config = dict(
    d_model=320,
    n_head=10,
    n_kv_head=1,
    bias='none',
    parallel_block=True,
    init='uniform',
    init_std_qkv=0.029,
    init_std_up=0.029,
    lr=0.00803,
    lr_head=0.00561,
    batch_tokens=32768,
    seq_len=1024,
    doc_mask=False,
)
MLP neurons of a small language model. Each row is named by its layer, matrix (up: input weights) and neuron, and shows model dimensions 0-255. Each number is 500 + 50 x the weight over its row's rms, rounded and kept within 0 to 999. Numbers have three digits each.
Before each neuron's rows, "fires on" lists the tokens most often at its 100 highest values on Wikipedia text that the model never trained on.

fires on: "=", " (", " =", "E", "za"
L5.up817:516538467511489525605523506529553595518503483501508603435568556491453535555543483537557560518404523500540457598557479603527509394427456496433466542423534496543466527481469472572469562393573449484523517514465558490496510491478487483534396560454503510487545470476533524543479490430409507620576513562436479495561503466542512550520496484452458632449480490501506517491506507446506535516489454511485404501518438421594525510592490466474627560521458439454482518417559558535489559517512524505517413504580473566431489582580468442532349461522595498489473557478485523540497475476496545493469568454480531461482467564471353437489458443338449517575470438543514492548489518472633546487534479512477475464446521531465396487450511447495524577530486484553452573470473537446551502506485515

fires on: " was", " of", " as", "ed", " released", " made"
L5.up245:524428532342473434513547521469532512555495440556567442601489498544434462470496560500485465463525591461511524475470560546510504555528520554517512493503599528472573478521535581522528480518605463498506531457533476491527492390529461449475363518472464484491491495579543463441477445529453477512580564539534549545458538549480517575528525561532546430504548444555491466508514485413547537483564471526476466635470586371443626555415483516442482536605467504458516544552476427537469442572519448504473460522469534550410481590566523503497460543613494437550491501441563563539590503484511527574562516499560474480477533493519568475533500466465535570502452470470484444520455433525351481501440395471436493545485468466466474484524446566452471506532492560432468539571534522516484505501551513

fires on: " as", ":", " of", "ub", ",", " called"
L5.up636:419546404407564428463533443510573487568456429476474474540518543505414464502402534491496502530552510570552461507532532522514495531426538488530529487549598548500543407538502498480594506453493576535586499482493546469530508429596529589531461571484524524442488540553560538555464422444503436495484546523517472502528587556477466443521485528642612459492550433521445490475524492537488419444448577525473565500527426464442548483566496502511523417440462451525502475503428495493507503529552465576531513554493434487493575402616540600475517456458533490455544497523518482481508554430394405472578575488432487451439505502510504501429572515495481463536460545533481582439471448534458413543548481443421502449507388561409458543507497460431488478557509491515511511556475523569476456496458530

fires on: "n", "on", " of", "le", "ing", " ft"
L2.up302:493518508470456475496430465495595504538487534652508435499630509515519460466496508479515454574539588500560506509535469455412489374483509447529553544516455544528491616526572497500465642506453581428464450516476564568453440496511512539556449436471501544537504493554537437454495394520515515414536507624549534453469535482464546464480514435486530504525418500509471525541523545475588549484437526490550477571446502549525466444446466564492414511511344490479479417560514507417477505535540527499441506566535494508515458525467489530496439478412597455509541577446485411524494534520432560623419537464408491544522534457455462544533511560466494364442513515466535471461440466517413478505520491521506534516488568491475434455514508526486481616489476585456554480476540545572484656497463529

fires on: " of", "′", " |", "sh", " key", " family"
L2.up124:516424425551414530556494508465499471581412507539495473586454444536434486608462539538523505536612584499444484461648497452516503437465449517467535545572514507487360524524441555449485523527508471459545474579488521543479558496492455505525487509568540618531553483466461501511531517490414487445543503582494441466554524544474519530439543511511531461531534489468461588514517429525449491446429423482475531423506424597571568491543458612457481443500449540436487524450522477555428366508419526403405477548497530474527542426541472462522538501614437498457565485474481566488585563458605557520549575420440476458524518499511383578479438519555534552524442413593434530487464558439472565561547478543511520621531574428508487596481438512513481466569419491547537517455550453570541460469483539

fires on: ",", " m", " p", " N"
L5.up1173:533601508466493444518414473450486528459551537434480547482505555486589510522402570418458481577506541548522470540540524501548617477490476515478495458568463518482441565532511507422602498471568527394497531494504550532471517444517540432429518502444528522478454431423549577508518544447515535483491467428396493473557508555465531483502562506462484456560548488457480534531518425506468440524525539538487489490467505460497564468504563515585486507466487536463439544602491523442435425509569574491452470492460482444594459468536548492454492492554554512436499528510523572529485521516480558456587558559516453472518511462424425397553501515396502555529503582556570447521556476476432350410549522592485510504452447455480514485458497541404587465614576559403567477516554456506498390523525537

fires on: ".", "\n\n", " Pts", ",", "%", " sac"
L5.up819:525507493466473462587507421512536586490457606581459493507471585487454500597481576481427512553520454511435448435552498562416500468451608479520502515438365560501527474466508501521468481585564535595446524521484571533454590524582427482409483386526502408502539501535472493525523457450492421453477586506473487477469496440493527489470461496521528522496523478535506475512526513381500496503460520482527421495568450554455490490599498529526619587455467558489535455558542456505509402408447492469489396567551534511520504500460508506411584540462492464512615419462555492488426439507417578592445536497582487486557494477563435455478456477488462610527487431500457563579469481502558522480568539642433477432529556521519543525513474498481518490560439567517453605479455539422634481527499558

fires on: "}", " to", " or", ".", " and", "d"
L5.up846:489329484517494588533540518457369480483489497520489539503514490456476538393522467444474545506593537496587575501530456479561468516549601510567486434474510470567527500514500572398472447518501538546532498565450507469572556579516416424501421496442464507569502539591500491435540515465549535500528428496521424632523543442518496450485489517461419459430460529549524532446487532525515510522450460528511481425491422451513485537435528499412602540432421489496509503527473376522522487525472489522485479539545455454353474485476573525489540489546471597470417537491511510456507529455548508529400570498539462494544479457538413481458532515514419540451358451562521554502433531555500477514518507503577466482464556514489493412503556443472459580541483491435509388395480420453455422479420479

fires on: " An", "ad", " to", " of", "in"
L2.up857:490500440566494534557488550481548609489533542515509603615534480470500470513504559446467574540472553375531503564448486542476443547461589422487494492492450471539498426560523540493556460514463490494513581516542419459436494433506516485419456476418469495561478551487580467503543483529500468537542565492475486426565545541439494503416529462492469535573554504499429519546497502552569500561548509489497443469469433540576524437507446472489536537493339507527529437560422434405507594497452552429467484535465511463539465443490523578544495453572545576509531385441412458485476540476513460430412594549483469438455550466474447467508638476424424493441492512575546546485445510477480533576433491405478477518486552424589526533488464505608519483481483499395539536485510616464430549545557471

fires on: "-", ",", " as", " which"
L5.up1012:505467588486464513497550521432419509517531544508468626489560465515456523450475521480455510523528509464500565515470526555532444448602530386576496530556557505562522463550385477499442482521533462499457347475490556489452554449514459415457558447458464504523452413477472472542649527505470529519489471489493643490544516495552507559523498608565486540560521435489370465501497490505468458554548524429462445576480585491467537548499464583540478469559493445543465456472532548503520488535556465523486550526567496419564487461553462628519531490537534478461478424511456527437506473481414535474486539448444472418524518468459438481545412610410532430484459556485543593593536565471510578497545509469462483563456522528546508600511467391520498502569431495581519491473402449442512512430515498

fires on: ":", ";", "ll", "ing", "vis", "order"
L2.up1181:565568498513566581462489487411625453485468537472523509456510453566424561469464436459453608454462528489420588491541448431476385484547448550443441470507508546504561441497583512524531589410413407460498516582528531495516450600460520469552384584484457530471529550459553524431443496467478596503393463457500482544578500531513482507505487468586503563501505574511580462515499364475545473514483472560512474489520470450513581452455487447563409489461572512500530570550434562508508591465453539485399499534528501567462514475502570548513508530516576591494484516443422527446487564449520506518484589567574396537502462422405437497568502527487460377499508460483453569593459591568495500505476529401518473458586441555532476504476513495552492551568535496445530489507458450501558498420553418

fires on: " which", ")", ",", "="
L5.up49:532544482539511503521449480514523460602404521493534604549531477456554485539522416461488457478503592500502606554513580595491454431488370498427475444475455516478451543573492432530543513530520590415577366500485543519532520537546440539591509576494457454549431534521558486513480470572476513508503484543481508476425566565321456553536555507532467419506487479498588505477564533426434611499536533564477507492503525486447503459437459480515453477612556544570618595505495517578382479545465494438468469503542489540423520351549523493531468565481385551513519428510535432509438542450504486457599514564512478586488478494542472591531474471527490439558507517447647460560500475551518546437502442451521487543483557534502491492503489528466510496497478459511476443466437486476409417454489456

fires on: "ti", " of", "al", "ust", "nt"
L2.up1159:498477457557550487598496447443532428551456524457459579516462468485529491498479492465500514436548592576499524498506517530611513468531457457555459539482542397622513483530465482430478500475514445515574579527459488550519600463511499487517514467558497510555464520495490511500636436533451468460509468412501542514459530445517521525417450560578541532553479490575483528486497501535479525420479505553633456488509522571467464512454495600444429505595489513550535483524508456460499419531499495482507528449509501464416559528474488550534407503498541440481535563563498526525400519516461471508482573513541586505432522429553459501492530566505482558410481475475558489502622483418454494502443429432663511498562460435445487460483472565519519444494502422394546552585415499441526469468467544

fires on: " of", " for", "ing", "\n\n", " there"
L5.up564:495423489474476564477561476581505464517538487660466499535475555460497566441430597476475493492466428436491540599608508423453490497590497555542521588503542491499510486496412512455465531485553450436508549478586480507507493526506423615519540533439505539453518554460539489444483483476557592477538473559442537404479483428517474497510496543561418478522394500585507456560506456509470467489415488506461468618483548493589495449491394478425464525536426443550528490500596485462588531528479446485524484504485430546536474485494521506543663505503496516434473404507513483495520544495495473491536516462420525500572523472439492439445492505419405492489540564526490424479542591385484521476473428414531476523557442547469535506458573428440480478406532500581436477444554438470562480531550596

fires on: ".", "W", "y", "o", "d", "l"
L5.up420:513530542473477519565485561464529510546579518514492526395407487484531520469533515527494435437516516467434529534569492542434546503590472539496493427462503499546523552510585483486467434571583451496486511546440486405513489557585604473451523545423456443629463544465592388496531581476524496521512554485476552470494526482508576500537416429540413526545401415540515544572574497458467460500506473544514425531567464424449505551582560520434504496554542483487490555564509440583555521501408495526536532461511461537449514541473620539486417476415446484526520485604448519485464478419486463459581431496466462412475392489422392500453378510412519457430550429511468534474458534471476511487411531527506424497494578488609534532494449463498529518435570481489519485574436525399552430542510440

fires on: "-", "th"
L2.up203:578481595531465527419584524486538411501414451458494482463477570497495461504505417498526463484413426522580539516520530581606507495577502451489472505586619499497534544547579474434508498507571519424499434564521608421455525519472502537495449514452487485452538510470556496469528442481476536539498552469540564415526539420464492592560501568492468532530505459540429493451429574427446462551373435519489547405445421480463558434444442500546504479461613496535592397436537450526433575547509446517542419599509537406506481453430468450362520455491539487475473458519440474484604512587491536581449484499502475446603509596423496535463519612498555467408512470518500494564590474438482527448509507492590495458495480546573469452464501474499538501436551523490444404551398517525500515503541461

fires on: "us", "han", "ti", "ni", "g"
L2.up813:484522517447447465446534514471476555491571462465508483547493504545460518527483494549451440470513592494489592570565430446545498468547445596507417432588559603553482415530579490584540423438438500554435490441566464446520433467564491448521447493465546534596546580548425507583479598466508513499555550476436508442476435505516495522529565539567441416656548479507503530567499522588499432543459494520597487551411557499432571439534491501493518491504542568469508469530511505568457438621549471497562519556421432474512549448496541536483475471437535493511437431519456488494512375473533561508511488429533556472507503545517467515519532550524486510520509477460499479463530519469493487439502445470518510465503479539582515452507558563530429362422462491503490427506502515453475571505397518

fires on: " to", " /", " |", "vin", "gen", " and"
L5.up1147:445478506381532528491571519458413521539372421541600519531459508474489421537563458526539520562519501520441468404505430498557518453556564467543511464434508455517446441485452464565504468486518529495588486520492456573471590546534515494507502536490542416498553457579518489542526538462442570452437606528521554559487527462496581576467497588479489509375571504457563514437550523532505470500421515544506564524557534556523519536504553500513516474490489459501430460489554516476401527513505522418466464498460439531466463445530475471478520448489420496430486502399395546473501446480533412508413511587575461554551569449496408459419564586482415560482570564505524593471532521497498500537590542460561544489470468553501507509395481497592458539506430543436548527433559533574470480506454456

fires on: "y", "jan", "d", "ry", "an"
L2.up254:479464481550481516424552543438496459443596490486492408513513583471484428510555565533513572491484560473507632486490503508493560492512521508473436390461553432480578532576469479532465528544503382531519481541503533486511435424568519429506486467492496517525541539492550450527367550513420505480591420559459578550523489561509493529509480388435395397413506436534500430475535564511564423494475469482457517476598525536544477439524418485454507512575523468448560498518572469420518519388448535459440482543527534522483528557509552505422504542417537489505436473434513518561536498520525492541494490513431473419534547387529498526476405555498428457527438491456565479447441539459511547471472571485515596499471501551506486594514559484599417562480536514538480485528491550515458478560565463

fires on: "s", "ng", "g", "nis", "us"
L2.up870:507553446483528461505487499552427481555442501513418468497449505523481568539483524439546485424589525408512494570438526574528507419510404572546510463514519496549401473497480519465402516510446452519457563549511500551566516577542513556494538535500510538457483485510528451489496558430595506529484596535464458579479551512485453532463581482495442414581462505416521547495479419451541497567472441380566597538505512526480524570458476588504486542519523590492486556447493512408480413418528522438472486528532411555462499562516467465523447568540511372468547551539575645496511428471462563438417471370503418541493517556385512578517509582457587443441468501432533535537467487444492466471599452534501540394505517565429585413421557516510426441431543537456553458472556529612536519479416542

fires on: " as", " of", " to", " was", " under", "\n\n"
L5.up801:478400574620426521446559471469486506525541477535457470510577443501596552485376610531467522517565590523490432384487550454510529491523439466458452491496542426465473539482512459541528441471544543499403583527531591592410442483575525484423548465470537503510506457533423520510436496516483493446509463551455573406595474443488493418546439527480553500454518391542385535464497481543417486541545501514497472571456559349503559483573478586463508483543515478546485559516486517479558452490486476503502504560528512564570614468436537420510557459500582464472421515472522452373462497537486495570507475516558523412497536504490503560582560482483392414569500553461443509481513518526475453455473459506574479468492459604454486414550498499531501506453508435536519615537468491583564531546491566

fires on: "y", "ry", "on", "inn", "ie"
L2.up1031:473374542491537485482495646437494542518425489474399522451486480472499506531549546448502503500566489500487497570513544486418532474613580512514616531450552463483594598506527493486540511516512477480477539493548525491470541445432507512589425397508620409533480550496535464444509497544550620439484476541462507522523475516495497466506430435503465447413568542557485467575424560421525555474553571544541386498517538467596495466553503596461475446501499435630462499464450488447623484488484544549400410447396510543405580573532503551445504425566505542509490499535512497529471471539508551537472461456481483519469555379489517546499510613494499526523574532472513520454477486354532578464454546510486493526513557562499517425564536457528425528534396437587563499484518496436569487544462509

fires on: "s", "n", "ers", "bs", "."
L2.up119:504469520505511560477457451548492555535513452595492501428592425560543413504496498487462470545450487577439514564504352419501503488535439477472518499448465539492441482534490532553473588490551611493572505476502559457459514512430504447456504483420388557595472469515441510522493560515504500450527485579456496495572556462614507470622512460523487401441404406442560510458509585545583519447481612492481525568371611522553439537435486441509518508508549591468448479467453480521479545424424462464474490477415446534504555446427477512577508484520498455530523456630564431429506474388477525441555514568526519571454487491440411497509456530479471434536526487482524523528497495589539551515503444546437529583530503441504573492497544474487448457564492554473533432479477468403434473496552454

fires on: " =", " for", " of", ":", "ctor"
L2.up363:434518535464406489549486556507509502563531434462503548485531455568465523566515546476556538522446538534524529443531560453515502525517569561515442457515490508448498483494499506482468470466518484493471407504471509422555470584477462517507408540466503556557477481552415483481406430520530461560440522566474499525449527541465496506566497484454512657554585518436535651466530574403449511567476482473435496404417512490550487492497430475554377496454478480554543546456557535407465464541492503502510512499563496595470533524555514414378447553536461441545479528491605536498510463512510532498506453502584477435521413560454399435469460468459503454452540461542425519588529601457501531507533530429533444527437491479398572528427444525478454460466522441495472542564505582498557559476424492

fires on: " |", ";"
L2.up377:516443526497486487544497612438499478473440490461519533505481542451452499480511434515458557483545542518512468437436549425532523450495465532508538460475512456544458516480493515601542545465508510493415579546519403597463453572523515516520430436511450515534507484465499360547504519516439406482482550616440485544462537602536412525558409577468456500497544526541536519453488580578509525469457490497466571517592519567377482512492547470453505516447561458490474602330545407515500582537498480486445439443524539489513504418533466553499573460503475442452486537516477542441573501462566481456497474580528521532566454585491520467527448473456543578541569507506494583495501438415536480501523433435559453421516424589523652471547531546492512530469462453536452436479579586558579501457456500

fires on: "'", "’", "ona", "use", "ile"
L2.up756:496492592536501542470440517573495458437484551455594473502456512606529397412505534514507561537533461451478536527504534521472422506466595543513451494492484470583577494481578420583522465469511499446524368497467488523464536531450461515602575534434431528527570511420516461451498473517465444574469466494452435507519539533519434550410477521504455461403583489446554547495518490624530494450425464524476518471521469585491451446445537537441517569537380489584504457561459578548483563494538430448611597524496513510482514554436561519491412484468524538533553515483500433492458466502511472487551557487515488579543517427507512473516458523440443468539512524538466477449373537498406498418483484453527438372438439565582489497597534462456530452551538642436521512512536552570569497439580379

fires on: ","
L5.up722:539540566528567445550476462538531501521456541475499519535520504566424562438409510437463560506533436546499496558560517522480495480503420589638465496598500494407511492589545488437504536513542436522493546442474542520523443590426575538559471504480471556479472476568478526530497462443511544387506566477552493517562488604579430559447555468465501421529524455482530492623499514503547518473497529481516542468502451487471544416566428468515531520462508471469402488519576489463488503598501465476537495452548484443452481523513435600490506484437495501481472409492511412477504531544487518517519494556515478602497520444469501472513435552442462450427512454530545485508561392598565423387442522480483624595525493502497484471418401454499505514511511568474487408464507595468497485468513552

fires on: "'", " of", ",", " b", " Do"
L5.up656:476454553513584451511518561535495525384428382505623495509527427486508520523521520530429588423436545542469355484464568557433474521502518385407491524516543536520474445452507506430526440605529487505512542527527520429461492499556614579465480531503597509509503493521467458508527524525483425473545500485520589536518599503601444451505516455537500435518580542469457477593450468630547523470551485461582420610518507500574476528515474544469586520563522430575573471510468518383474524511542518491557368511496507507540508515508547540481570503514536556505466501489558450478510484422503582507514464517466480499511462456427427466465377517425451547517525449453515551435475529536462456449452465504528427509444561569634468540492529427463574477486560454458464483540573428544543519498543527

fires on: " of", "te", "la", "le", " te"
L2.up1137:514512500470543496510526454546470493513461528460459565461532423478514550601553479562570490501418557468500556540510543549506599447537488480523387622497489446483528523537464479472463480530518450552491495531443428487456428454438444482536515544522473496481487508571482454387549445556542457462644437548415561584483450460543439540522487534561474479582472544557497507398468429428441500534482517515522412629472528492497438584537506557539479545462490495580519464581511457581440504429555485508487454514522512484443495576557618468461450466560483536569466484510524454472446504460502582590528516397492588586542446496457467510516484498559451488511454536494566603469557526519415463566472536562512464563448600540464481470513463407443482466412404457523544492463424488577510493576437468

fires on: "y", "la", "d", "age", "anne", "us"
L2.up481:554545444500566587490500549605465534454500511460431460520524488507555451437554454537486510532467529576604533536459492512479490497456591580538469511480597580498505546469503575518559477466420411428398460485524499527507432452457448499469482473517505479473514553417489549472509531366541436549399469561511516483456538498526469537480422407415533415387554483524507509489518548459570515601525426495544567472523475583506468428480470510512589543488495460470489552501394505484481491516470499478468382493569484550507616509591512561480478565436446428467460551458513504552377411513564563568452536457481511594522421569481490432472484527483520449480465584558463485519468517501438435427471615500539517611484455537541579459564504455480509549492572554483570511432501547496465481465496534

fires on: "'", "’", " which", ":"
L2.up55:532435598467501517450529465498453486484484461473536572481395545523495441523494551476454409559466621524530525510514443575394489537445563485491418512551524422549422532533427551506481520535557441519505468505497571516527413385547528545470411544480531496550487501410581467434532488484532524576604440476527450569551553451564528531423488518463460541492495495550387470553472489465589472503438486517536430523518517583515480617541591485420408524563485562455478512405440496475440444518489497564622548491534560494538518560526554588473503528604489451423484411548582559515459456555512534427554519567409440491460534523561428554439528457509504423525549542509477505498449629501518564473506481505422509517426556516459518541439495458436521475513518487426569522434522490517504447566520537

fires on: "=", ".", " =", " Pts", " Team", "00"
L5.up229:554506507495485493531528429524473516445537560559459466427483474480474511405504537434514507488496486588419487574528405573560559507573521617444378497471443485526397595471538470537479424494476492576481422480554592560456556527566516487419499494542513515479505537611581515468521509469522421444542437437569498536577543470469451408471409421489569606346518467523559480457544511466471521465513506460520491454520506540579502439556461450449506513451534499525370476420436537487461526567456486573456487479425597542543487550532481542559548498436489518474427497458505617546500447492568565517492460470510563515476528484521423511510460510481508607395505469560529556591505571437447567529454533559526517510464488465510470505432535425460478483473591446403464602482495502456548455425564491

fires on: ".", "er", "r", "n", "rib", "nes"
L2.up1161:574427585465504575538397562468488526409523443503598557436483509542552426512456500505464540484531518593521467456501600487483490471540569499473451451536537540440460491475386504579508386452572494483478498518524469442489509465546427492561455511467479542560561478523548461499560553463518492492506531614569541615461498461453441517438484466500465454490578349466549475411581487532472459560475563545491519518571450518555507548546455492544510502479514529523480420459558501458486539545419489452438527469571503523417551578497460511556518536516546510499524419444559543563589457494477603473567422502525598417520504438406431423519496501474533461530543487479469517512494557433477586525472436500475440567489509482442422462554590489457479336452535500495503498500430476428475449507534462

fires on: "ti", "nt", "ipa", "hi"
L2.up1227:432495461516487447482579576489481491459508550509516581445604526453473556507481497568428485473491465597581553498512572499467483487396431527549490472578543443534521518452554486507450547458516516380455571477538539431462596561452490495487521388540434521443429500562470463486559522514591488435418485582416467481484420572542462524510451495401540561463475420576520492493574544442531541556498538426415483540481426540480491509544470508424501456517414519540532517508448495465486551462526581564468504568521474466553510511459528418480402509558525551521515551544481635477538484508541408573561524584497522586493516535494590528501482485561404481396522519501448646376511375580566452535544496519438480454529460509526530454456574447504523433445508464514479495549537511512522481479564558

fires on: " and", " at", " place", " up", " be", " of"
L5.up578:498458439456556539468445487522499593588478476590520469525524425578455451469542479457482485606546423499489558461563496497532535488465514451448437563435492446570535550488498530405393527442517606518457536553519579484591517529492548506502451414377408496400440465575462605551555590442463508559548422484440440501509465618460519526457452538497462514513531580550467505535537553560590403568537445508512478504426535502473460552529483514525459488483499541530419482506488466442578535457477456490465489538462474387544456471426530491460476476575538527480535496531563421499440462536396531463498474478483521540536445449490575574445470550452411484501525592483443508617434482557444540540527445506514516456473547560525515585556457494535542382545507393477586505519524477573491503586544601

fires on: "ator", "er", "ist", " director", " producer"
L2.up1194:539575598462518544567439368448494484512552515430465493574586564528576491589562510462476496433495518560499480585484526508419485475480436407472511474538499539493479489525501465417403517490460562451448523477607572394492508482572523531528539518499476542529436500450455484413560543520610475552514488491426552552488575539468535432510528505560510481444559458608556404565467501405468507428507510506488551535518456515552542480469577453351471528417512509543547564465433503540545473541555474524532565480475531460528555571548514533482443456521412424661470496518507457553417553449538481425496520493443532551410471484477440555542450498475439434495457556519637565383509508540524507543442531455447458406450564420541522522478458453433448518534443510498501500548458498407468483505457514

fires on: "'", " |", " as", " of", "’"
L2.up917:449483411586539591565400445585574461455502483560462400561479480629530507438556551515496473459444466452503393455520418472463507508433585528504500521517483582506428443513542441558475547464463482540453498528519531452515503576529551530504539499521576477581481476455505503500511483541533561570509514481482495512442479542594618495412523447549440482457470424426524464575523407422482433396439482490462517507494482416490462529394592514497493506563402489446611558425456533476455642483519523557610498512523513560485481493506456439520573552582493575560568581559531474467369431467574515497532498472393483493606476547541450383475483427462480460509506492448526559542463588499459524477496515505465548463530529596416499482554454499417523453556570441508466465495560486509546492467533435

fires on: ",", ":"
L5.up231:462464462491543548469529477436551429511498474472548650505491501486394553529485565666417502481489475397485537479465576416532498514385438583592454453511503471452458441456493569500502529427493422551453492468422648528452458503512526437504552517465509424519503501508519553445456452551580421530506447559497456557481558554485494514475586521453499480493569519503571596500529531547587432438520457499500446445471523441474528542491456540495528517561456495458481609497528480472542470412449547570454567587547472427520453554532530487441521433464442521553506503467496505434533561529569485544450434385635519465572511509448431440581496518500506378495527502484487415448435539460572447535507425564557591477555414543468445506503480626507530508524531513391473494529519493500564441455535535

fires on: ".", ",", " |", "%", "oc"
L5.up1229:531541492489475452513515465477477496585428563506531480396491456526448463366469497501514446543434469517475507571472485542515432553484482578593563455564484525519560501503579520440422567397513494566433536505485374541461513497519488456539445498536453559533564542568429349500483481455471511487502522476485516505342523546540443506471571524520473404420511510458534512636584504427539498447517500475569648589516541444399483488541490480535517478530462493521505528515502590580473491537519562479564461534491480463493474573461415455530551471504479505443533400427529410456453610630546447507532527478589451534468519485424494535442491434575527503431508583497511473375388529591564431469498435443471472503487438404472517484473456477492544503585517531500520524497509497528447544468588582

fires on: " |", "to", "and", ":", "one", "ter"
L2.up945:469552480547507534537599515429538570569474591531470506448560487446472438476513569599448506481450403482417469511540482517479475461461542511502526506365459405388486496543519478555487411469532567519499573498489486520502461516449502470475421439520551465475477609337477515484455467429482423473500611492514474509446543513487544474458524475540521506589565552509546517517557493528570493533404578487388454456512430549467416522477502549451567494590496461471549507445483476513509510452530498480469429487413537487554450487492466545490450471564491443547525567571580510435521604523490440499576447471605571536555552420456481526540497503529431538493526538398469514518431466548470469530555490546497654399494492501529585545470446567523467491481466550449521456591554498492523468528454475

fires on: "er", "s", " code", ".", "l", "e"
L2.up979:471529501454508523480430439514489596428571507472444497506431484601471508478499521482475489543504457531366456514536462475491501398461502422442401561495454501491560503560498560469500490422584652463451631559535491430450534502543417593469569494521525525530517542500489504500444484491381522485410570516546510531508519459510540558456432469504463462440477522555431435455450534448551562448413565604497435442435529505485567375495540542497523433527401430554470443494519443488549460528461450557548491545466525524509447549528515527460532516450577515560525597463518596488526447499432499426472520568560541473398508481529489541531450597436482478523487516487534608484451508492517523434463433515514456444358625520543515558556489409511488526554623355478408553487569476434492447555513540

fires on: "ps", "w", "d", "h", "ure"
L2.up1206:450460507461523549441558455525419398539508441583483469468486484540478552498474622476501573481464520559547507563476604507456420525571550527495520380471449530444543476481509597604484467480437559551503510482453512445474361571415600609539592468490508391509430557520445461487549434506519604493511523468434571438455618459520535463513426485561537522556452580490565552560438521478502469617500580468587490490487484469522558430448494516535488509495494509484509477455550428555520407493549475499634485530504445582461519524528516481498536522544458506516534536542441449490505459464428413522624515508512487430540519437453473512432438541519482439476509495451548559517512553556563497441512501400504483481578526495494531393460468499541398548501450470538465534378421477566475462506567520

fires on: "l", "z", "r", "m", "man", "er"
L2.up525:462531542410489517470538500494461528465527433441423605559392495543505512497469626529575590474443505416421425446478474484508480446543568504407504425431411552499534463544428514473455513425555501463527417486448482507559510511477437562561527495584547532499460531494440444527556473509469564554507559544467582540458427570525565479537495460511552548636367574539463405553495531517461560476477497576575533540432494446462523441476469577465488489409575447507583491508498428583510476585520552534576406538480551426492520528480590542539423510398553480393539543538497494437450501560518508540428529548535534546516521475506493438491413426506515472521509484437598469502493486506511531570498495566529511517446578484401583584458554497496531536551518480473500487418523514594557444489518526

fires on: "n", "in", " Great", ":", "="
L5.up998:447518497453552542489516537465543461635562560516514435429457488593483480648565533493485516544493567473484418574457485451496480588501527541438414502536457564450483491614538398545517482568487492489408487589537406484502509478571461508420507542556519495575476439580520506491541525543478480493473412537470470452521442540450507502520486573583476557499544516518466503458496502443492550498423471509524490515366467425522512510486474499428502586493411515511486411530474542492475435472543464445444487557408551485464552486515471521482540449597527501497461475569448610493593493423419486455440549527472548494538471549549451456512493559612548511461490603471476566427525553568497550463511477543534520397568442519472473650498435601498543513469571441487538521520404515545502477507470554

fires on: " |", "p", "r"
L2.up779:452525460615458509530414519483475538441469523439481516538565499452385473563460538470486557436457544468500524490419557477514573542532496682358530447409512496503538464505481481478547480479531572523540506553498529500570576473520535494496487542402549453473442450554497443508519529541519553512569556520436472518428507447545491519519487497455409535443590521492431545417512515561498515604510434501486479528556526478576446530479463514500483476508484530510400522544516540511477516510506420389440582537544485633506506565466461610543588457423518535510539496488485476552515561473551570492511569539531592551489506535302549488610527500535472540611485513468555526473508436521419504508492506527533436477477533488487522478468441596411483468415493530495458507593562539484482498463454474

fires on: "nt", "re", "r", "ce", "pe", "our"
L2.up422:429517501454545514568507512481468477530521489464532490498533478497461606395455431528393532409527534502485419604452522547502554497506579473422568467520491528465465513586458458581549461492538403496497519493444499527531589581418442477546531485493413500477456540470501465551437527493437446513546519492545491472532428499493557559530465503548509580685465463623507451425559532406489570539474496498417502475550487524453476401423530508498517579520519386565533470474520485472435485455614468449592491492466480477486507469489498549558506474537432561437477504481468512531442466517523441513588493637549519496553443502509520482415542465499478524606441520524491522539496446505485462543476495603542471441474524562465547481596532506442508531516470412450530433444504476525429483487521535

fires on: "er", "\"", "r", "ers", "n", "in"
L2.up1184:537498620450468552519400496500551480480519483493589480499513523538546488504475440496411477582470490583534590505568519480465488544454439624485575495484507507396521531549496436513393560525477544530504502529507552470503462612510537403511472509459522529454478463479507482480536581465442468604527381513434529493443476470490542441451549443386513463515429523556544541587468493509519424511502523453596528368432539510542528514551442387471457452475445506504489452599411466502552517500450541439387452390520545487438601500457501409553550534446538474577521527424598496573516477477517553479455551611504497472473477485530472511536455466493449522564503498532474645468487501574573523525441494485449440407530595461578511497386450510572481523485454544538462503539434609495527508485497490